From a checkpoint of a small transformer trained on Wikipedia: 13 layers, 9 heads of 64.
MLP neurons of a small language model. Each row is named by its layer, matrix (up: input weights) and neuron, and shows model dimensions 128-383. Each number is 500 + 50 x the weight over its row's rms, rounded and kept within 0 to 999. Numbers have three digits each.
After each neuron's rows, "fires on" lists the tokens most often at its 100 highest values on Wikipedia text that the model never trained on. A number after a token or word is its count.

L6.up63:476487517416612563499465394442494517512403573560483428437447598520408514487567493477506484529504505386552528508520534511495470481447588547591458492408481446464485494411496490485643534519520541420386539457449488471505454537535523476498428410558581520434599473518509518501605574669500524473566525502631559496538496488509471496478456509520503595469519511518600457493476544527461530528491558495554508534528530565555552466505494568574500568430461440584504410519474553453474430515524537486514538441503578495483475471537540465468457439599491467472573534524513472452576526453518500552551531520482520508486567508519492456494508532466494571488478478548526427513432444573545568573472588515504475483449525510597537495531402596501535483424484492482585499576384497441512485368464483
fires on: " Y" 65, " y" 13, "-y" 10, "Y" 7

L8.up1042:572540462584497540560521448492551483522562513538551588524507447587485466523446506482438512545519505460527474418390462414516569538389485556514502457560556555509501566502454569583543511476520486567528490530505526568470560533560533538515552518491499557533593455506453543543464598477435548503475418468516452459433397574445519435512575622553543486458518453434489528433494482582406510528612462558509470483560525493465549559537381439486510494482536481447490497505458481483506494479508541399507395515453550454518564540540527438458500462507530458541492462467530577506548435345544499511499474501549476456538441477483516449529579525536577515549408509530407522526465485448567503388472556496526530521413405509394439591468605495479485457475560505509505514550530499448390527551547490
fires on: "al" 16, "ar" 15, "ian" 11, "ia" 8

L5.up461:414476566514466473344570543538539499492460444565519564533499505489500440480514494503501573483575409531525496438489565460516485459545416456523465500475563503395523502482494463544510532530534523456502481471470455443510488401549533563477469468486399549542570524515500505469492629470484427594395434537418439418517567596473443486467468515576516549533536424433543474453504454457488521525556489540406477518603547534446545443508494486573469529512524585466478495552521489552477431459558518540474429438514505533447496510419400404557468507613542417443565493458535511380485565407459466547521512489554499575471455430534504511477520516515521473480519504480552484530446448414498449559441498611495458486505491485576437505544609483544508432494626499488476484462460445569583481511492523
fires on: "ly" 75, "ely" 8, "ially" 6, "ally" 5

L4.up80:537460459567579483561484501456499425516552438504560531441575543509500510499493555571488538547465410538486557544533534489514561456482479499530540414537438528503441450515571499483566500489507567546542425498502416592601471441516409466469486475520455549460514433541505520472493420490491561409425510413549515514476435415494509462467337408522550449466385547531507540445557427566458538591416511430618476520452492455487398538487501551568517354490436470490527540459462500567480545483528514504448465466492565499477513465477478537471507560517542541524506573437509511640502523533502488488545448493520497490517457492480508519535519545564486533566478457449562590493599588419567548415542548445512446545480500456450512508590482468484514398607548541473591450513424448483462532487489473
fires on: " (" 31, "\n" 18, " p" 8, " at" 6

L8.up643:576359392499525459445588493519528487474364432593524522475486509444558514493560494492461553543506531492562457519468483473500483473570576515572475438633560513431606482489566503475483460548557528657599364447501476482484431458516493506478499527496545535448508521579449526527488501549466447577394499548570443455523551428500495522522442430517483477526510493479455513456503493577531537474548462490454427503539437519418476543413445512466517515549537578515490534546451532456504515471585581553544513507475464546496475540380471434512514554504540545450501609487564499458504460500541518556450464498460483482516540526536453433438506508507464575500473477495486537473402438518485540480421527463621315617484549508614456526473591500491486535462428579424524451490533493527494461529500536
fires on: "a" 12, "t" 12, "s" 11, "ic" 10, "e" 8, "y" 8

L4.up91:538612575447594513566419480501462499499488548521468472500437636418430506467606530538460525489535510446536512454532461479478502477481462539565477421523508486451464596427515460527564587576466515516505482481467536538484504505463417441516493441507615453483593499518519441510549536700478600489505525465517582478553459531537537589426396535578468480502529500464507464525493472520389523520523462465506547539439524556533495479528483629403513532510496473570464426487514497569494439482522557529569416424575572538442428462413615537486465446441486544498439487522519524497624437432491564544482462565506500578479467498471495503477530461443451548521560583571569515433478458496500425445498407558541565468497428580496442590415513597493469517424475471511530575538479509522462474474592551
fires on: "ach" 24, "el" 18, "l" 9, "ike" 9, " bel" 8, " by" 5

L8.up288:511434438436416450545506464422480461480573536493499478476364505489441477461427525583465516474577504501521464393571490476478477569463523493486469486559540513493505452581471579542539550424598519451456527503526629560541524550588497495495608471502492467506503592550481470566509526422491477573568452439463510385500542554511404422505572532481456475532505531511487521520510523501515566481511514420531550558447484420527555534485481434494414660522540387447490503486497578515531460510432469454461555446458472457564602492362370498499475480496531525490469474410494410525538531422425512454460487469531547548456465512450508417598592598531566535522473382545456478522496575580429480440454543654465568455439478436497505472453550500440540520455573416451498484453522482420445458563576541
fires on: "s" 27, "act" 13, "eg" 12, "et" 11, "ort" 9, "er" 9

L4.up621:503507461471490375405457516491539457457633586484518510557485517462517483482500480334547504491584472519462498362486518495455433466447469649512457504575525523428517454648469480571543535464573492475568410424484520486533464446546520428514456511511366435488510492483523561489466561428532504617500471432372490472578544492497551552451502474513499488469546435543514485571580505492572517443497507601424493447463508486595490513481491506470433524437489502507507493460506486496471439502444455482524436489471436465474413528540485490547578491574515490473470414450519470486509534431487508578514465592536528551571533525454523499555517511512520410502453505574455532599481483464503533469510467549550510595485501459514519602435464541484529527465501495504583499446494493512512496429493430
fires on: " became" 31, " many" 16, " several" 13, " had" 11, " made" 5, " more" 5

L4.up1093:541518486598536548462535382502457464464459496443416505479474428530410480535479504467470470490540541432562504541580505455509477380502498480486492495445594491493594452570559528461497526546461631424466577400516531451596445440507466574464428419496532547445511443576530511497496472574515552508506515493468505480545544517535529546467429511467582508486553626493480409489460510528497496471453504475548508467485508531495623554422436460630445472453534443520502407510464399401540442456532482401500653433492540454429470470647444457477567444633490543470482567558547512434493548499457530492484612414503498523479539523500477400563555539494439494525483433449470493560480452494462576591553521500504447516476447548555560392435451488481563598501483573459466481466551500521520507415427478
fires on: " dec" 36, " prov" 20, " cont" 15, " had" 14, " ann" 5, " ev" 4

L5.up1056:439579463517487538408520365589502433464609429385553537544449522532428502438492515423528495487589480519392538400542488413566467503614427621475483539485517572529569458538530512513447506570577528476539504445484503473485517459485463443535495518491447491487545422545545496485382558397487486570457513511461505442598512541529557553449520514412577521479544468586480454562603513506586527481471414515469403448465508449541472535454485450469442468408516480478549512438512478558501535498474495508399480489456541503494533513579479575569499527531487454424503438482511485464489463404411487441496496511501475552637481427481475498517527482486541432506482500511416425473583490492467507486443471627508508564475504498552504527547555469519556487425460580457497530596598497556536451586516491
fires on: " more" 17, " differ" 13, " some" 10, " several" 9, " many" 9, " about" 8

L5.up326:512507507571555598459553452443476625439524535444526501432405506470511565505536548517526468524494402427461411448479535488542432502461491456451459432556568535547520415660573498530478519491507522584520496473454589506580474482475484434477452479470513446536485542568535489530565509508423555490510499506486482511536506421562558515527590452506491419474532459539489549572594437594442493353384454446525530570359471507453537518493499465541510457489504498421571516574522496527523480453476522443506498462512574478493493568541493608559486505488513684446407624472395445549471509525553504483560546582469525457397512524487451483431535482481530506537472614478528441542530502541512586490399493486567471587469454523593453502528563518458569518507473478438466472470500480500567408509413423
fires on: ";" 45, " " 18, "-" 11, "°" 5

L6.up1350:519464479521535487517600430486486485487553588511521504470515515513441495523489537530458511434576524464484477561518435480557499382571445616497558474534601606484456605575466538552592475595432514447480465476477490556576471572482435521495384495484507450552517537544574324419456495629546554535533465405478555451538547463500562458463472499477500374474475488570480463512422468475434513623549515513510489511507525467502540447437447544557472610424466429496495457471502400444468530453418457566531550540484511444483505410482516491474563460511526547575501531491519443464469449435442503503452482542527498580555512463499351513509551502529521446476498544611496498587494556566513471533499572489518544509465565622545505491420419498468536454418486523414537508505449595458522485473467471
fires on: " was" 19, ";" 17, ")" 8, " such" 6, " in" 6

L5.up798:475447536492521495450599499453429567492594545499500583471520425504537543540506556583508509543574422518432477418480526521496474572454519521529466434583554506554512392571539441530462503417530539605548436402451582534492543442517429490559480504495471485550448471526455540571535530561504493485468495542477455486548534540434512446536523463440482389463562519581453426474487416514448546485409412481521490504355545453522547494502557546429468430462490505427535520493436567419549518422591550489478485488517566537480596561426453505602500482493539592456443506445468514499458431571507547559487487550499521415482558462414461509453528562469533468531567542481462568430588456482508586484539543490590458454506537391547513584551562544508543464462493438524538450469567500523503469501445467
fires on: "-" 53, "," 19, " " 10, " a" 8, " –" 4

L8.up509:541447517466597512437477546519586405488484506601544553438529520404502487541447492520447528560437492463396473528413484498598474531447539520512576420612510426522480646508454444526487587468501473483587465540505516502472532472550548512488557542516485426480519461554547499519425575493493489481449444547546537460525413471493542483552529577526506398450533461451573445429537514486462485610581484491401600520503447501420607628598456535450496440454486482565583545486481573486509461462534540491478464568439494469455482513508456466596556496610522439494474534527539631433531505490545498454478458582523475473583530522526534550494505458528488422492549592509445493565484506433523519480537561484501452519415537624408428475490556576447563464437560445447484494583481442491454465537526503
fires on: "ar" 46, "ed" 9, "al" 6, "at" 6, "t" 6, "ter" 4

L8.up466:479404541523534502468475484497539575543467462502513484468450490394475502593546512500507430454564502429475577497446645479553435459538570514462596475488547442381495548461557489504551524480650567367494436506449425435575415481490580501498440428482527581409515492496479477476510527575533492430463517551520573497637539524551536571438424476514541524520476559524618528506494395573630552521471544537579502602412514513547513468512435457479463525480402467555537520559436448434504406494445525497456522409528441467465423501453484535513568457507531471463551534531510466471547541503520455539483560493606567460514429543524484479451550541490444460543473570515497552472479441495593516590457464472572478469502525443540538473448432521500541530456491550475531418508488573481478469416531501
fires on: " sh" 21, "w" 16, " y" 13, "-y" 8, "iz" 5

L4.up824:484477489511451417471587509452495461461506420443467543480488421532318489435469510512497483481512522450560549518601559395483589466491466519477419465471548520536532571503506416451508524492492549539490527501484497458537449521524561640506478487512573551513536475521519521489482507602490469498589476544485555475497483498438527480482500447533533476520562433449494517569484525522425478541493542597510467509519581567474596471523569437593492513419477477473429455586467449463612462451487484569485503450516523454471494513566500464494445465439513552590546514526528531428430488507454549480469586480511492577448481504524469469472553581530485521501617470483462620546446466460498481577558421438549546427483477544572466490459481526560590496400536614502480489401554572548557441429457453
fires on: " has" 18, " have" 17, " ann" 12, " le" 12, " prov" 12, " had" 6

L4.up199:503477445556546503465515470428484502483580513565492542495498527494435486527536494471515606524519420465503508361549556527470522470456452541505489416556524505468491517544503465566605503488456609523504399475466474513536436459558460554522521488466404504510551479536612540479510476523474505576430480515420503485514544512477595517497423545531507476418477369547485599508491416561481488441469469463472508535558492590530498556466459520555452435507458495555523450517537541502506479486448457434471450464466571553449491449504552500488412487574538453482501565420447563535423559557463441445491527528563515534538545583528467478438460526520532539529421543502392614536490450503481516464504501587480416570494460450494539569508435556518490429503601466563591456528547458574523512431396415
fires on: " the" 46, "'s" 13, "," 5, " " 4, " -" 4

L5.up36:416499519476427490414490528535490489504446411578599516504476458474455496429480499505485501539574522423543515499541526472543547431449440463461492469596537546409426485556490533502529552456528503471473568426526481482566613426564500545486492505462502514512535477498450514552428586554460408589452482484537509392513479554550492532436476499616508558498541518507527499432513548477507472539485522606494505514512550556513638492441446451492373653462551539483490385450475463477448464488512558518479502438505508526482523476423382393559559549644491518544406495406540519359501525497501426459424546421513491579528463427490472447568499527576554513529504503584541545537452456504519537431412446454552463568529485489546420493530504545526501449476617614403464539340460459470538467442505456
fires on: " not" 46, "ically" 14, "ually" 9, "ally" 9, "ively" 6, "ially" 6

L6.up386:414495564497516479464501454469508609407500448436475503497569471520452485512534522592439532441431464492573521470527508414495496469481499418508411474440509360474508587457483461476463514457587512524415457545475504470497464501550635578479530425533455422492490459595560532507587487512428452486531485589541505484490454522471448480545548479467515578507618311481623547560555448524480469485527513591496526471617529508430551568490502494502480533456495553526507446544481473559440512476522564466465465450506410505556413558577575521612495445615532526437644428442591526470534617461583433478501463531487441581402530477513511509541506533451584534530553493566443477497417463522413453593492542498408432512464481469543502611496492528512460523474487548481444550454475477477481390496505428
fires on: "if" 17, "F" 16, " inter" 7, " F" 7, " f" 6

L4.up515:555569454479503518411515410502459442422580496433535560493502468438426457520533506399495553510500440497448446473505496496461522463560491536500559548494537547462581539580540560481534550496466479434579471506517424517518535554492518468506551588577389469431475428503424509545432483421507513578419491554331519442496553500385492538520562532504534506473474372506460484510586512494543581506535452578466497444570493390577459505500449521542466530444521479467487417458490506589530519532480481445500404511491550449462524484563468501605518473546520433458517460463516543501575508471442495577448470536567491557556558497576637494557448541506503498530463489549406487515513588449482501515468574553478490643487548494466533558438461558511518436473498526475500563560546537464467425517487448
fires on: " most" 20, " Res" 18, " several" 11, " Con" 11, " national" 8, " many" 7

L4.up513:487427528508535512462497476499510432464569512378544470428531564491483560503633512625475572454504474554501526521529576478419577446485503511504447514557419461459479548431551434531459505506495551574469475530523519496458527487543426467567481487485489471400471485490484560519626475506466498420495511601529523505451481439443428366504475445512514498520490450479527518465499361497495529559498491444525518523520510464418512437510482570449482508408527467468416520544452476555512558488539600510519570453536595524504479500386514433536504437556474525514539468497495538539509521514478456551511413572542488465441518414585543559589518569557604591505566513510525503520525441593492582569403543459462474513493490487599504499562430614511483463560410528466546487544473474499450460449476528
fires on: " Sc" 27, " C" 27, " \\" 9, " Con" 7, " En" 6, " E" 5

L6.up999:462370415549479460513525450501482448513561515496514555459585437498458498459462498522474516599494538471583561469544526450403538458531624411500574521425563484433551493492542502487492500422455485380456457542404466535509500559559544467508477424512543614366509436485448528440517498474468569543516493532474507553453498501507533483432494476512574622506567441543568581528440523524503573582552475524587447509518529472394507535447401445474463501465480533489484510417441518500517542461492544523388463433380431531481551485475475543435574524539536419538566469502520401513505544517471509490500603384513495473455475483468470458502489512494571520529523441575514508482478481534633454555425557423481565453447596464581564613468476452525453451558444532498486482495438505455596432478495514
fires on: "ri" 34, " Jo" 19, " tri" 14, " Qu" 10, " gu" 6, " Je" 4

L6.up1398:502439495541470496495541430468542518520493523533579523432460543508455559386525478555524530551463426505573444422507461494531447522478503415581577567568457556578568513574539484504489538411505519489425508562429505512574459554586525481414412402471513530548485423566498500486601516578469579572535475468569460462451516440615576545378619483574561550484597497556437514484449560480497468558542398405598512577470534450480552514509398486524487506445519444466553499521498422453467562501533476383553552462528521518445539536460499485520498481503473512492476480480460458440507478472537495465482514524417479464505482518477489403486491509482527474489428485576515416546424470634454473474409550569516527489457542584566489491547446487549520453557522495453425481438434563469648492464443566
fires on: " " 34, " |" 31, "%" 11, " qu" 5, " leg" 4

L6.up388:517505443512488596502552474403514492482504565551511562503468475449482507521475532448463566497463446484407581472544423454510503485574518516425546474529563539494515573589519486539525520462485508446497492507504478437559544524482437529528372503427511431475445468540579416486448460581489506472496497448490476492585520409475529496469548484471547500510493476532570525401581485518426511578491598545567529502484507542478408532476466422563455441472571406494542502526456462502552495436453407527471561426474505484438561413579452509447652447614497579558578521475552457484510599605435548422544547549501456490500457538509350507542535605490505448506480529524532468507550484623506487441577517485394514495458490446521567514493510499467659494532502446448476495511407474489568498451480491
fires on: " to" 29, " " 16, " was" 10, " in" 8, " would" 7, " for" 5

L6.up467:424519516538451496532514472506482561531453491541412481512517453355456441468497509543492471473484544498538542564479446415485405497433509587446502466470477393488498524482535486526566570462562525495466544486441493441501421434521563482510488448488619558485470565580445479446588447467502478510549456491537558528502427543518491508476421510415489478544606456477526572556482510522539584432401615514446515552488528500597472546533506530440515524522380478556598542437471381455466442501456449551527517453517456470463391560538423556537578458422497520495596444550432418437530563509584529538581482426502498551529471475415546530489542487528555486503477489552487527501511458496551433480434493535482429520473570462497516521471441463517601488485472535429482467441496500462509450549523497
fires on: "w" 34, "ink" 19, "k" 17, " sh" 10, "raw" 7, "unn" 6

L8.up621:463495461548541519424506465462563514472469461461565496426474498434457470464487532483518592474424528461448503442545561449397504414513477487497497425557571501478502449598423431615560537555499499549592424429462529512542486473563432456576513468497535393481590421499588476502483494595478494460516432535504544497668419521498545544489495497536642492479628457418502526421472453521494522538469510463450530489504506560529561466524473516497426535456419462548505514470448498471509453465559525573573543479522477493517418530469529489548534485500531537406431546495487453540533417440451492543451470486535469616596515464486500533552502465544426473466521544509518466541494451552527578511484536565525437513478582509451464484488317568528531573495516563516615464461502542479580451426498442
fires on: " that" 31, " to" 15, " about" 14, "ed" 9, "ing" 7, "es" 5

L6.up310:561523580464532498432498453472424663520561464423471483421468551504442568556484518544546522532508472457462521441494577432496495470486449531486519419545531482444485453624517366499486551489548584510521509424493494403556408438493542556525501462587405471477526457554511490484517550473448542483503391612422584560496447459505557524470500559472460407443582436537545482515582401599556474411397490435515511529551512548470520567495512441467494511442475459546568451599491553531547550461479572476506535481501459539470370500598530558589493449451539563462386569486475557473586570484508528471464474491513555454530447469533569483406545464501488551532491464469412475612545485496472497564448487516502561530519452468473524547487452432502562517554455555458548438592559440503421382517496347
fires on: " |" 23, ":" 11, ";" 8, "\n" 8, "-" 6

L5.up793:556505509507524545516485394413457532485555436477523494437521494473480515490545544573516535557501395524443483505526609489484493482489556409544518392611525482489405447477543426520507496509472602475499447490458522515552523456502463426520469506489426484529543569552544535579547473479432509501350486657466512464503575534566477538535554516400539504463558371454511528551555423572404534505383464420501516563467488502506457510503530498456517556463524479410564512498486491559493492509530469473474515412555581595523525472445509455620510449538504600402502539426574503525551476486517547497484434477418502370475530488523556580581545466540550541540483524379578535535469432573493565447467481497471483606480462474477484474585541459513507401569450493451532423454550484571575417546420440
fires on: " C" 53, " G" 23, " " 5, "°" 4

L8.up966:569531534527522440569446465497485505558546484547482564482527524468521468510496515497495586507587507438473591431554521416539518431502491538481522577599530528467453515540580376561609495537474498541411423508465544527475546482554471470422350454570533530512603578532467449451494592502499549550560524472463529483476444513486529463422452587494439501447509468391507437444488439464491466483457562375592524591416509528485430417455433522438500469481532540570486511488551440560531467461535458561514471544490531516437542527553512498507505465434542580511605494495500445465526454539516570532529508552581485521519527517591483482560502509512496449552507539548545488484474395366400468473550492515591483462493514507498455620512536545507487435522512408545475456453567489547480515522643522
fires on: "el" 19, "e" 11, "ut" 6, "is" 6, "l" 5, "ele" 5

L8.up565:571460428579508521522615522486460601463481471486532583477479461408489495493573508518483490527515537468519402549547536474529521482567570409531504488575558484561556496482474505599568483553515514465491505454565471476438464366506440424482501456541542515433580459535523506512488521436433450441373498555528453510520571538504458570456558458474493525497465546493455504474451512506533539423508496458371551582504561483553629489430474460569481547483541563472576490464516519499450552502538454553494514498560443474458561528464469418533534441544510525485584613420503514423380432440482498459446480487531500596503452515502515427493504480579490472518527610587480520468517435459450534602471561489593444498500565525535520389517585526463436509418550505483455454573523451565467459540441529
fires on: "h" 27, "t" 14, "ct" 8, "e" 7, "it" 7, "ist" 6

L4.up66:561501429532536445469516512488554465450593462450533617516571602432520543468456468456404522565501353518387535425534509490498448499473496623527520490600507554494468508593505482501599503500547488471532483494484499518543499434483442509487499522490555424536491513524498594449404538529472563607508532451467475530586559466544559542440468452489561491416487439547516387394542472511556564409567362525458506470478492573477481525516490526459423452454572549450476518438502590449471495484516372508521419471417458493522484564502466606515451479479497482510469523401462433483450431534470514458464481516478507516604548524527430447470489548501507481515482575511409619535639487465482555515597519499505455580508520536621460595554506526490474420452470447503495486485508491580534535476489479
fires on: " and" 32, " of" 20, " on" 19, " the" 8, "'s" 7, " &" 5

L4.up1074:535430467533548453418461424485516532500544604407524534459476569551501551586553518469516522548493499478449486407563517516489529417490496616473557449492586560482553515511535506547538520541453552484445449447415557477576475457501412447554460464555531502503570474458634480536517539527534569502534463562470529517598480413551655539443501506504491418427451389578480417575442502527450456516470493480500516482489511520529456508465477529470509524474511526491464462548441573526543541505563529509550405498425478428528434424523546428477452489528519492419476572536489502467507502494519474565475476521528504574571481600509436451463501464566403483500447495500402559529517494487519560416570525434560506570471464503543430582477370510533494392423494528486493481520516610497553454391376444
fires on: " |" 30, " •" 28, ":" 16, " /" 8, "," 6, "'," 5

L5.up696:441394564401490517445517474505457513550444555508484440471546515512492418583573509552519524527532609551504464538576507508497509329459559460449511526576514392443509437428494425489416515542463490536484425510462462582508545427533531533519499480471588482455520507501467543519506503474503507578445490637560493481495433476398511495401449479590514451475378521422517539529505398490499522568532520560477519481498511500483539492462569585454547485502506533432444445466435409457481489449541665532580453468537477438487465488359535491568540432558501438483529558454482541468460482477496418562509534560533444531430600466512506520505456525574464521517514567454554481565507465476452539588482531489509475513472470506527592494477360580471468472504519510455484493531514471500502499450492509
fires on: " C" 22, " F" 13, " Sc" 11, "-" 11, " Re" 10, " St" 6

L4.up1232:402476493467506418467519451470489476500438566575520434505432444471486515564586494439426455506642582613542453481525530439559576456425413472459438484524508521448533579525537437460507539508535524496485420437483512545542473494511529509631436530532527513518571389519522497584535524527450496581498496517474550469471539513434539507429489479455482451531564504553457560620491503454556518560410525487505543486463534546561492464443503560453487628524511442525484536508442427434581492437568496534553469505551495479494541387463618457441493449541534505491456483489577426342539443415492469507537542458513475571464507551538478470494540472586513451531459516489524429480441486462482539464478629422476490518507509561582550508505400502536587536385585589454482496595460565467531371519433419
fires on: " (" 59, "," 24, "—" 10, ";" 5

L8.up1135:497489565418486434415509477527509519377542489440492515448501489454383516502590539546413516523518500485513551480494576369543609423470484537568549511508521474459549558556451431546368507449461541433544525476438457469503520476562543560498506483510448501485488527530562509525541538516471496474473484576499598413525524448491503537526506597547613518593504450507504441598447534567505511485497448598507527530594526526490513547523558476570540559474478438526483490589529575511431515470486468516525450558456455477476426551504469560539488527537527484548510551460567606425538567584479459492529487419524511548506501512513511490443509499564508466490525575496529548481520459472461487523552504565467508557526548539493470510528454499518512515549439610522409482517578555468516435495496433
fires on: " d" 39, " f" 20, " per" 7, "-" 7, " r" 4

L6.up295:528464388532586476547536527427475484467515552485536471489470545453516546534476501502524489530506444490482467499576442478517497481473529583483534383595560598558531532519453532540556522479468542467513467482438542430582467573505493516519422487554484477565522497571452488470437527585460628511544500565469502535518470388573587483468480532532518458396415432560530451566544560489416481634420498527538493516527439521434476591490526477552467492433503419440582505528483524490564474466443399483471561473447490490491448437462508556518484509552515537491450642473556486486583537582501569522552462507499522509486492533500393463468508549633506529491514543535472498472572601564532571518438542501567573609489393541382486554523511528459597463488475586463488518542518463570549476405471465
fires on: ":" 32, " |" 25, " " 17, " in" 7, ";" 7, " s" 6

L4.up483:617501507493514547539447408429520448458525573517507564468516463494400537579455545505477462634442462464528516500512530466502542482443551499453531469507510549443472546525528513521619542515428583445486453467468422516559501425559482470491446515487507536471469424518418496491460449578465556470465438459533485473462540418511521509506357523454501513417494485499447439502472506532461607553412528424554493526525540566529460528423488430535412416495512401534573512508445522481568486486468498424494534433453575471452517486533419470529510387556549584490441506476393495528508567563482564549388468499577566442499560534630490449566511607566502571579536438494412574517487468524516571521484578479470539486438433486441573468540449526452595477492529467448636454478468510529490515444475544
fires on: " " 40, "\n" 22, " |" 10, " (" 9, ")" 7

L5.up1134:452447429458459401466484420471477466567409498546444459507486480538510424530559515470531474509509574443524402500544427515550582318468464505436491485511517448470513534552524493498539516514575538475493478530456538473591556453544407599550518488516550513488508502508467455529556566537455450413463422540504529538573485501477543562423426523502474493447435555524539451402423456474552412470447528552518579454577509605440490450496568529477557482441507497554542477568483497569607488496593505515508534518516630481456464435551535378506498451654504460471472505543471514470503534541502519423498448528525442557465481476573459511494539547485404424540481431420565564638425457535480581435577589516497513528499516556531462544518471519511537562454519439435590483540536461454529465471497493
fires on: "," 35, "por" 6, "1" 5, " rece" 5, ")," 4, " as" 4

L5.up745:500469571501529458454455389431501515528424552515504547505559430539504494501542489483461475479564484479519426438516573433552579423438400518514465466480531521507468519525547470470386528486524551536471424398488567501571489428488447552542491524579478553492625325529515516506531595564494585481452435607507537514530511522453585534385451442550497406408450478499512470517404493542507502469458487563527598456525555500502489505478539472462531503464467537573435517540402448512628497487603504498536453505453487409405512404525503455531447381657566402528397516492512545374516423473514497592451508467488502540473459537580464430446503539510401452500480483468510499544447478444470541430557634410503454598517506477498498527464390502548504489448570539493544505505545498570470461404486445
fires on: "," 84

L4.up133:490490495443477534430478442487527512480519547507493481482367523436476495419467516482525497490444518543459494516508461498549380515481557484581560502561516479539476532452488512483507527464560504383512500551441518471465385497612548489479486473517540454462511471540490520447506578485451547506550441469528442466532504473547524544463521560536535563546611501536572476447588472491546487501455471427559472548447555397563519512491396474447508592450522509546546486448510420499358530473584445487498469468575527528518489545502371497470607541511479393561509449498539496479510555553607549508518490514459456456555500543483482446521510504534485492522454511532543417486374422554495447522365457464502516504488489478576451489468512434504530559522478519393459506479398521424519469481464517
fires on: " |" 66, "%" 20, " |\n" 8

L6.up30:560453521492543542445594447485505502530476515467644503490629578598406507504526530601500567508526536501543537540503495503353511486443609434600492516545550465397477544481543520524495488533347503496414468530415427442478511521512478588497418433425530538531496536520507536481496522585508531469449438492505511524524478566584460486495481493481584510525534599488458560480413455582530518564535418492493388620486555324443554421506490530538498572475406503534496526460473452516400551449507497429473503509490543498414484518499550527417448558468529439524534473434441523526415486454606477486528553470532438449482491425469477456511549471546452501524478470483478459487434394478529427407517479431490502387471524474562520528532500458521436457557493514610504384504456485486510526423444477
fires on: " Gu" 19, " Jo" 16, " Ju" 7, " Je" 7, "T" 6

L5.up2:493479494397568570473540463500528460496493586488566495487520452438399522499529476519471581518603503480475474438612486470592481322502451582485576516461442506476533568523501457514500507619443518467415443547510497504488463528523513452546433500517533468573546459511482473572447621566471495523519511478473527479569503506498579443398416487588449443432538516526551530542463492475467575628538510530497574563528502468481538498479476520513501544461473486425469498515477447453499414521547519500528493441485541487442501407431540519425517444532493474491513573473518531435540500414462427509478553563497480582531589522538459410535511531539536437491490556475497438531497489502429493501491558496495514580475557577522538445469439621511474465376539516508496522500453478447487496406419482
fires on: " and" 26, ";" 22, " until" 13, "." 9, " while" 7, " -" 4

L8.up623:441470549491541391462502429462395480484422555576533473437477536480475593534528516474445485456489483465477437486546576433574556443512425555502418490528518549420454517515472503521504527476482529518518449475468560501507461448526452562568524478422540532580402444545507480484497565564461469506432478509549555447481535432475549564526429523495530469488448432521504460514492472458530559527583517558593582589453532474536499516452469533476525508445473474496493476554444489551570480421516484521491490501504493484445540366514494380527481436546569446550395668502523557454479387519447499479478476537506427504447458458441490509484467528567497500501514490561452557488470471482428531459483660465465395573437452466523508552545492482494576481468562647475599482549515490547515463496574443
fires on: "–" 15, " =\n\n" 15, " (" 13, "." 12, "," 12, "-" 10

L5.up1425:397476610404541476516491405461518492479517563503561487482452485505443529585593481426515542499595510482474429475543542443580481335498435578480526519516493506456573532502517432517505509508447547512417439463508537491462554472492532504555499471516491450488543478552460428535555544549494522521487490559501494484567591514502602478436467520544462435494495442531466607612518519476480518576481522571534530556497525557530549470487482520514465551471530478394417490526445455494491419526600581548502480477511535489430550438385511469533479409595501484472564554536564538456455552481452397548461499507498541610483582501505494476526507547561486432499468523522482468582430485487469510489525565493428493464512568516522633557510396561504514461363434505442493479566441500523555476401485459
fires on: " and" 24, "," 20, ":" 16, ")," 11, ";" 10, " -" 6

L4.up756:560406499481537454590601472513488477554501554509507438513468517410486513475566477440477520442578604456623409477492553465544497387510450497584515481525506469551483600444458433529572485513483509534450442460506409499502449493500507489590467448494497477531534512565516517572524540582479521567450559420547500488528489477472517527425505430524503477493514467570436521599421464503441539556571452550513489472481476546503552496461523526530393489455573568452442500496483439471517469464560640533517484537395527470404563424435513462456528421528558443517448593467517501440444435447480548566495470574518515582499560497430522504468493570547555453540491526564462506531425543489503572599504508512497501476508526620560526599477435514453408505393480539470497524597380543555464488410380445
fires on: ")" 37, ":" 24, "\"" 19, ";" 15

L6.up1509:474545613481554546411505418473487476501442440481473497490551472505493490517469529570480522470524455585444468530512530461497597511431504488553485482512611442449553507458526523500471475406534536475475445449449462500496543473497529638517597521501437535474507459535570568535524548519506525455474373565483482414557458465478494427657444583534468403464472375484612471612488519530498560508399481564439440491593581437540619524510531502521475532533517644495560513540429485500460482456458496495520447527539414498479378493493451477492422597575565528509567524428508596455455485419585447577529524474492467514491496513457472463453537552471509482488505501452444443411422484490529425456550457466520394499486541439500510540515449518509476460519480666505518477597592459510493489484468405
fires on: " f" 37, " per" 18, "if" 9, "f" 8, " Per" 8, "." 6

L4.up546:484481562500482447542616482446512572490504540541466509479460458421368498529608499467494531485588508458582477442516518467580459352519456548530540483467527448507650513457525416525570541480534549493369454529468461490567506504555487460532486481455473540502601512512437454545569563492515497598484464520492547475534589471456587514414481488596490500520532411492501570570433511484537497544485507614475511540526491533555522495486456500539490547480492607411481519502478427570522364466535535569530466473508590516461543454415475457493490365519502495500570528520521519436419525475483414480477518498494518638488557531536513441541476573512525414529521518510484491560428470412463491529483460518499458503517505538620528573410440534494462441363459540412485455470481507523574471487377456
fires on: ")" 29, ";" 28, " He" 22, " and" 11